Weights of a small transformer language model.
Architecture: RMSNorm before each block, learned positions.
MLP neurons of a small language model. Each row is named by its layer, matrix (down: output weights) and neuron, and shows model dimensions 48-239. Each number is 128 + 24 x the weight over its row's rms, rounded and kept within 0 to 255. Numbers have three digits each.
After each neuron's rows, "fires before" lists the tokens most often just after its 100 highest values on Wikipedia text that the model never trained on.

L2.down397:124147093142124159124114128122142094115126126138181132099106144134085128138142143135132127150151112095145131144140137099142087145119169096135136138184097105123151147099153119136135129127122135140110143107129135141110130113122128140131110140090134104122097107155110125092152142126102144140073127138095153104076133108127152122138072109110166097112113129119143137119119122097151151139162118094162125148216192139120145139080124142090122135135149133171182154116133135117118144066119127109116158157140044103113129102115110110094152110138098143107181118129141142116127133106159148088
fires before: " ", " the", " his"

L4.down642:127145128098140088096124118143103087158167178119103083135087146157064119145133105094160151125146175151127169119089162138130162110123083122115099103117125112124144079142153137116112164157153115140146139146131131102110139112129149144126121113112131127153105158131129088146078113122114094126105117146129119139120155135141105137117098077124149163120143099123079142123139106120138125160196127096127131149142111126148140122134141111147086124104115112120129111087105153103143130138158129136147120090112097167177128118171126132148138154137134146122103123168164143123174180114083104132
fires before: " ", " the"

L2.down582:094111141102130150138125129143163126127173115135126147133140119108145094170099163157129114152143121155135129097140100176094023127111114129164146109130110155136156139115099086122137110121093121147127150137074150109119116133139131109148099172129140058114123115135094103096137144120116123149169144091177120095122132118143045178123109088146152155111132101159151166155113148115148131121145087148117158134096124114133107116094080083126127123117102117130133138147106144162110102111142116153098151099117122145140130113121134095133099150144127122102112105097081115109166103106153123131
fires before: " ", " UTC", " mi", " made"

L7.down201:113125120102125128138134095111153115112143106125126136097147129124099119143121117060131071154144078121094101100148152149135127104127139120170148107099168147180098143102119122073117108169124138136145121132154151120105112115109113138134113123077130093117152142130108133159166124119136113138105108163109133126115145127167128112136119141129149178143121139101159115050150145121098100170103147105117122109142116158133101142097179115094126151120082183168145131155098111154146077104141122083118167182145127134137143093109140100112111146126113150097146143113150124137138157064158143136
fires before: " "

L4.down36:131100134134096122097091111126122124119098156172104167115090108137112123155141103132126118119141119121120125128135190054104140122152161127084130145092121156082147126160122126118101114180156138143132129105140144104121130106071139151102138096168129078170149131100083129137119134103115148125121093116130088150117127081094139092099096145134131137107120153141153128142136136128135106122094095166083143149158163098117104113141138125110133142148148101113113172155130141110097119133099135106076115100125104169174146134116141177132118133164111154137176097116134070120120155112137070140
fires before: " |", " |\n", "ing"

L7.down962:125147166118140142116115137111144119103107146157162154127145149100152140114139134148090142141130100161167133121111089157126163135135077131089126144136132134098182124164129128120110108099118149121146138163148103135145105154136151143125109199173178143112112137134114163118124130111112161131095124153141150170102127133115141110131104192167145101111169143109090181152107149152158145137103120116124139127117141096127144140135085132148166158105136137105046133154162141114111128116115119149087123092118145148137117128141067148163126166111133142123135142114125104146106134113113167082
fires before: " |", " Votes", " |\n", " Length"

L4.down656:135127128173100136107126115140160100130103156136139094158163120156170115221115176116083125124151108129121145117140163122126135140177129149159140125093117122121130182129126169114147071102152158143097147154129125130149108149100112128090184134088097162156115118109127152167132135104133148153128121123125145147121133097115124106130144163101111113139127142087167127121097147138143123135098140125146124114095087164109186139154122153113143121131132121095114139125151154214087152137134109129129126113132162140116141117134100127110117119133160111147140155127148123102128105109138124127
fires before: " is", " were", " was"

L7.down935:103103151077146106183206120118097125161095134138111128142101091184144127104124117112101103118139113135108084126102143107133068155095116141124105140147159136113117133104175167119168186119167151128112121131073142155137135119149137147140140124123111139111117126121095108125132110118095135096131093132144131147151106124101129171131120105140154109156137151154122103161149127088129118118171134125145167121107147129193146115121124163145132125100112114121150155108128144116157115098109140143160096145132148163125092091133142099127126103123135122099112142143150126150135086121114126097
fires before: ":", "–", ".", ",", " |"

L2.down514:099148152132137136113151114173120093143131123100149132112137143086129125066151102118118139151124135127128121132115102082110113121109179133099129102154071100094155146178094129128117127116122127140162139096108138120138087128121120128099122109119117111107156138121137124103163134133098132111129125164083121112116137136113084147144144122101170153094135112150112158115126095161132113135161132109147130123110122128145151131141115115111136181131118130112092151156139126094098151141128119123158152074164130125130147125110121121139097068117123095170154138169121162125166108123132124164
fires before: "|", "|---|---|\n"